Part of a small language model's weights: MLP 1536 SwiGLU, untied embeddings.
MLP neurons of a small language model. Each row is named by its layer, matrix (gate and up: input weights; down: output weights) and neuron, and shows model dimensions 256-351. Each number is 128 + 32 x the weight over its row's rms, rounded and kept within 0 to 255. Numbers have three digits each. A neuron's up and down rows have the sign that makes its largest values positive.
After each neuron's rows, "fires before" lists the tokens most often just after its 100 highest values on Wikipedia text that the model never trained on; "fires on" lists the tokens most often at its 100 highest values on Wikipedia text that the model never trained on. A number after a token or word is its count.

L5.gate522:119161111070140063155113110096151107052106100110142075104112130159136139158146159158127105145092099116170162141132181113187105150119174161146126177147123164141146135145152098132131146117103092124147053136108108112088083145108156118165112141122074097091134091058101173105172083160078158123
L5.up522:138137146144146145129109138124121103169152110168118138162149122166113106151077089153181159142100131137164115100112146131085112101124093148130144132074131139176169084062081079103126142157140078122118141221151118091134104156117125149145098082180150123137112177114149152148123094171084149122
L5.down522:159120154152163143116156078120155187096108112159087086149128067088124169124158124108127153115134169068132108068124132074149168154193149130126153120119092101136099078073097105122160106087000127148121114122126140121133177109140183186065129088120135194117126117151142145131062136180117144173
fires before: "1" 26, "2" 13, "3" 12, "0" 9, "5" 6
fires on: "–" 47, "-" 13, "1" 5, " " 5, " which" 4

L5.gate1236:158181107158084141151099187131106106164114128197178116121152089136164145170098130141137170125117097123147064132064144157119167137078137110117095130171128094091123149161158128154118093112149178068185161170135114121128211173157072179113083178130144144120129133133119155097105113082136081077
L5.up1236:070107074172160089101129105096060189152099142095133129131135135092103185121122089129090127186111127164130087136142154165150131145168088168124162177102121220153105121146144151134147143174118069122111167145149154108172070186111082116141178169197126160090064129082094125149142137125128109129
L5.down1236:110207155129141146129134147133092100105120185124058139183108138154187116179085122143127163140060189051142088165191125096139131121190120177063064086106105142123155115130094160088182128095122112122169148121109123120110171099153122098109094111207116127127121165119092145183118167092134077131
fires before: "1" 33, "0" 13, " |" 12, "2" 7, "4" 7, "8" 6
fires on: " " 85, " (" 4

L5.gate215:094113121171134105133139145121160090118110210094115139160155130081104120133123150119154107173076149129177146134114120171165141161204124159112134182108121162120172109135110121151125021121148174070169162142082141113075129098099183127127153117107107203139129170153198177131105115097125094154
L5.up215:161166135202158168118167116140121083169180177137145168091146080083153161092158126130114114173096136148155157085127178127148101100108124147157113169177125128136138122144152147115139117103101166108144089116108139102082141139098106137052183154111113182132117095062158165118137116138124086097
L5.down215:158128121179148136180162099219098166100157156081159149174096123122159114086127141084129069143156116109106147077124150116130157119100105134107139154092104168123100123063146087114087136092058190176174167073135129161197180114144093121127129184176058171137108125151174144129113133113172170139
fires before: "1" 25, "0" 18, "2" 15, " as" 4
fires on: "0" 50, " was" 17, " served" 11, "2" 6, " who" 5, " were" 4

L5.gate197:111180129128117164171152143160134131112115123109165197131139139131136148217096065139169111095140111118147140148109114111104108137142149121126115091119164126096182113135105106130127118107114135135154148144111160076101134171167155162177123170065128169196150068145155147114131202143129120127
L5.up197:118164224128138058169136111145117140143146143103179183146172153102119140162092117092134084056141098134127199112089113150107176145165145180148154090107121167127149102120151093190199159149146087087108122092152128086148182100139135101133134125117098115187126084127124134101118139116159194125
L5.down197:127097199140187152145138136178150097134153137125187174081108122113124100125108111083100117139100100121133110153091172134099169145132064146062151100115131084123126135127143143084129171125138155104169113146152145133128150146184123158160108168111121178113086086137168179143089165200086096159
fires before: " " 48, " —" 11, " |\n" 11, " |" 5, "1" 4, " –" 4
fires on: " |" 73, " —" 8, " " 7, "1" 4

L5.gate1294:085126065097070179134080099114121147083080160120109145099093086155125119111134127121098116144175042111092150124097101105080166124127141144126130124136184152130141120117103135113124077180114103145142092106173094097133075144157100151167150150096095044115121096120129109127157175093124146091
L5.up1294:160184115116102105159133131163115136082121172113102174214136055163116119138111105092141144139160102062159109155142168134092108073111184126116183104157196121166137096129132191138144132076077113152137088152157156128144158126181174081083124152103039097065099110101144178148158103103117133148
L5.down1294:152122107136130127155087121143142106083137134168104126133090127085135181104121143097083118144175107125167099142144117158146122115145089134104133087113078189097162149083151146069092104146058179134147138108197115145155112165102141116143145142143169115055139095171104115096095137113129132035
fires before: " " 65, " +" 7, "ius" 5
fires on: " |" 67, "v" 7, "." 5, ";" 5, "av" 4

L6.gate1210:127143125083068117145147151160165156160139126137094124138108122088149138149099119132160111096169134155119148142174096120079092077173137111096176141148170127161141160102198122128188150171113104147127180161144128080148108154105147120157155109186188107169139144144128131085103169109121139101
L6.up1210:102128156172112125137209085177091088168170136108150116165139070159144136186121156155144110106174105093108117109166114119095164083117092191127100096133148136135128114136173122120151156121120094127092184106138140080135133191121155142168085118162125149151100133086161141103094151122155100132
L6.down1210:134147140096107153166107140136143098107139100054059094161080161142131121149182184064106154150142116142166107140109197097098157114119101146118157155153100104091118129137136150105168118142106132140157125100135103137105134101114144153113146135125159086125096207179109079174077118105157089043
fires before: "|" 52, "0" 7, "1" 7, "–" 6
fires on: " |\n" 55, " " 13, "–" 5, "0" 5, "1" 4, " |" 4

L5.gate836:046127098143133083101183169142121129059150166147093095168184117117128092125070045145085161080097082085175080172105144110178133137130127125148086126171139112140143159161108154100152034076111124085143157173125106133134206168084126108125105121108139072096137136166086105207159134104105125197
L5.up836:079122064139103116129152090139141181147104079068104160162119197142076130123195108185165111158145084121119127126129098113128084090142132063115078125091193165156097109078159169103109121127106108092119060091152111093155114109116154155129161080117138098145118129157124091143132110088136093138
L5.down836:174114155166127109061114111102096107103148122106105147132164108165143108109076102110118118102108107107132157146100055171139131115098094130181124171130120166181137148085113128159152053119122233120126157135146159218084149107123149085099113108155122156111099154103119087109162111148126147153
fires before: "1" 28, "2" 24, "0" 19, "3" 10, "9" 5
fires on: "0" 40, " " 27, "2" 16, "9" 13

L6.gate404:173161136071142101176127090105105076131175077132198102124071131116092135169114147086121106127133158116166174114117123150092122201166149127130123107079061120130167132135156158121084111160132103153169094141042153121113112095121149162135144160133113130121096132111068091127172178073095132144
L6.up404:132115119099154116186155108085124135166175069132139096148162080160134131141144150110145135182118163140078049105046167093144176093131074170184123161116087132134141129124116135127083098082128184130150101108108162125120125099122107143105123100142127069134150094129137165148129074169110090129
L6.down404:128127159120088157149081163123076166179131117110165128123122109127157150140127134088137101140120175119136128081155099166129121147117190209163174148093071120093132144173136108121168148080009192119161103109164173138145081080088142131109172102103137138142208149109097148140090137124145097171
fires before: "1" 23, "s" 13, "9" 13, " century" 11, "2" 8, "0" 7
fires on: "0" 31, " " 22, "1" 15, "th" 12

L6.gate406:112123084082095083120107113103073154129104144141086081101086127121058128147149180098135090179164074151100140186101153114181146127157148135122153073078177134137127122038116110168143114134091117147136150131052102069156126127090115168103208157104159053193110137156127080107162160176054154158
L6.up406:071138124190128111161176128118174183080150137080148109108119147113136144087110065078188151150147113107188164124145123106173113130159091199082104178151103057115114095147170163098099147172114151117136133127104133130117121153139165073135130101120124139148116120136100081165134092098148133145
L6.down406:155167145136128142105123146106115069122138149148075142129129146152102176101162173011130197139124108179122107138079138117171175139147124177135143136165158099095168125083123093072121105121071089123153099169125098123155182164076125115125163121139133136139087127107088108157082149104094110133
fires before: "1" 44, "2" 37, "0" 4
fires on: " " 76, "0" 7, " the" 4

L5.gate938:134175136149112088112112169099054185071225085109155197154094137122082118136038090112119063128116198137103087124131157100085024135123119121152090154095116131171129127138118121157102151083149150136170085153096163150150122188171176139145143154148168127148106128154090179141106126129145171158
L5.up938:073128065161123123138136097147132139155115089102122183157099103139099193106107146156199106074068036122160124176161154159112104146153108151116162102098153096115079112137166187090090094164109214136101142139116143151087157064133165099094112102121127061143154167124151071110139187178109103152
L5.down938:089117152129126077092117133114128183147105086129104171151124155169083131154149093139112123117185071126106197104145055127108087179139192141099117164117111078112109125182137092252136157073220113053189145052121100150112155132220117159124111114121116136101129160138142129159092164078145165176
fires before: "1" 29, "9" 28, "2" 23, "0" 16
fires on: " " 42, "1" 32, "0" 15, "2" 9

L6.gate846:097108119097130143106116130141140064158114139126143205160084127097151160170133156152132155147108185067120142170104176124081125156057086143146111122187157121131038045131139114108132068133132181103120075106115087125127175115126137087151164119139111099080133105162133219158101146114142089157
L6.up846:094165124097090130093135175132094127060113149164072163169096176168197193122123117098116119082114144141036121109127162180125142164161126172148124159121135135131124106109184107137159089160133148163149131090120085130178114115159163078143142077129146154063052190111061106153123122133068125162
L6.down846:150179155146130139075141101089143095152148106198096108071171103133075110117063139167168128161085174081115150138070118132144108098126129135102120099165191108174055120136137164150107169164078125152118124107135150132128154131134140116060067114193126126081170159071126155155136165155157069139
fires before: " |" 38, "3" 13, "2" 11, "1" 7, "4" 6
fires on: " " 75, " |" 7

L6.gate124:152062119127079071121126161147130165110094113131112163110116096099137083119122139123134066087142131069133089125130127107152134183111127133124091109106093142128189125169137129096142129168126197137077091133103126130132135206162182146174142177127157137255150149066103116192084152151109152138
L6.up124:060110092188183129160170139157128151134117121101090117154142164119100167130170089207146139147168069136149186158125146176132166184157089123136127121134089089098141130068111116134107131112127100090113164121120143130116070153125107147155139125182194189165101139113207138092136154193137082147
L6.down124:094121198094084127125140112126129140168139115185075069148119164116226086153109119108091121061094078128147200164121132147078143144082153139092134137056141139094080075109102117218175111112160090144112098146171087112082155099140129142122148148176115153117061111120168156161115129131088060093
fires before: " |" 21, "0" 15, "1" 13, " |\n" 9, " " 8, "4" 8
fires on: " " 42, "1" 14, "4" 9, " |" 8, "3" 7, "2" 7

L6.gate417:127117144128117178115124155127120107111175137090109094130164100138112067075108134119113129152194102102129169089160132153120113162159162098141177082158127129090092141090156150153143141101137137125195210114103075126148178180184135112079095101056120163159140143158103121159108155088131160098
L6.up417:128107119142131080071063135135098120104133091146154118135114180113121107114140089070197099122150123168096087127100079129116085088122199139123120151143132132166078111095111122136173169098118075155112124163154156083134157108145094182160123153166158165097082134111077163154162094151080174090
L6.down417:093109149145160146069099110110128123107152152116135103113113128105120087141126128092150108079150144121110095117153131167095117081108142160141170156165161115139117158119082134000139130156000120115106134074120143121176122133100102141141140167120151133074066142139147084145112115118075109134
fires before: " " 26, "|" 10, " +" 9, " −" 8, " |" 7
fires on: " |" 41, " |\n" 11, " (" 10, "0" 6

L5.gate1358:114141082195172118130152202127136119082167161093164139114156139121096127169115178159180090152140139153137147135113139083072119157105168110102098136081139159089139123100115111135105164141119077157156122191105186100150074152149129150134142106085177142197147152203149080117112167130105141093
L5.up1358:056120147153083140093192147174161126140125132168132164128138128113123141142113152078133122072133133122064153129100104152114117132157127122159154137151141123130157164163145118106135094196129177069153113104153112118106065109137143125135102165158135118134114106081121113109153164100093162086
L5.down1358:125109173174088106143095145154148119128111117143096181157125113094072135141082121074149115115182111123143123147174097150118154074179078142092126105101136115152107112159132068170206111129107127139162092157161180178135159128136125148149101141140146124085106110151174149190097145120200083122
fires before: "|" 36, " |" 13, " |\n" 10, "0" 8, "1" 7, " —" 6
fires on: " |\n" 41, " " 23, " |" 6, "1" 4, "4" 4, " /" 4

L5.gate823:155125154137102146103135121135147149155153118115144225111129130155121097115112124139158081166132164115129076142127059097150204139129114115147138122114091087159107129080085144077110144125115145083132194089130165133124142119129108125119133117126077176127092083058060102151173097113096150142
L5.up823:118125061112097157129098123182118048123159091109094152171090124155122139080099199145112126106119112121175123164149095114073159122143146183125198139089098142127088129139187144114063068028129165129184056131055116159165182134118145180134084140105116092105164101138100119099120155104081163186
L5.down823:130083114145209172095127113088169147113150119126098179137099121151130166146116122133144096129111106118097146113093076117105101168121144127103149140069121109099179090128093112173146144083124119078160199107179126107164100186160182136103178148098105072136133181125117122076123107182139112106
fires before: "9" 14, "2" 14, "8" 11, "1" 11, "7" 9, "5" 6
fires on: "9" 49, "0" 22, "m" 12

L5.gate27:055105160111062166114133063165091192100184172137108096105141195126084107188107094149128140142142153093135143085101173075102151134174121155062100137148135166172196113134115077158106175135134130117170136117101124144158133124152168153177139154084105094092122099106170085128098134072151142152
L5.up27:084107173212102103138101086102058135096146136077177181112110155119090099114158109123143092125135130158146053114097117142075110043106096159120127133113186122183075127130149139140126169096139135072123127122166162090126185139093144121118163136098118130109124095131144151098107078066141118147
L5.down27:126086130147167104127096135177114168152167092117140126068120153125140137142152104136120123098160138159117148085123144131072113135130109196108127131129155106147073092132113189043163149118037105122083129104154102178127140163138152137107122134141163151229125133142140151066073113183151153135
fires before: " " 33, " +" 11, "|" 7, " Pos" 4
fires on: " |" 62, "|" 25, " |\n" 7

L5.gate794:098177057166178138161148133099140100121166182107149071139223113096122221100122095124148158094111090069106134129113121119165141114121150112109077151138129079131142167146135140162119045158144183101132071121149162135077187149091155112066154106071118178121121076189189158145119183158139134123
L5.up794:138155140169156143110184128161162125107163092094130174146131156080138087100152154129201208127136150147107167113057135147073120157099139116135127122093121112124177075135133115150077119125135105154089131136155184127133172172113157161102120119080089102137092161110122133149127092141145083111
L5.down794:088133067174109167180135158118110143098167163081119145178125182095190083125120122158120134147146093107125158119115084151172101090144101147115117149094121137144123162101185091184078104107190180093124130176117161182089199101128157122109159158088117181103118150136174107107160130127154169223
fires before: "0" 36, "2" 34, "1" 30
fires on: "0" 100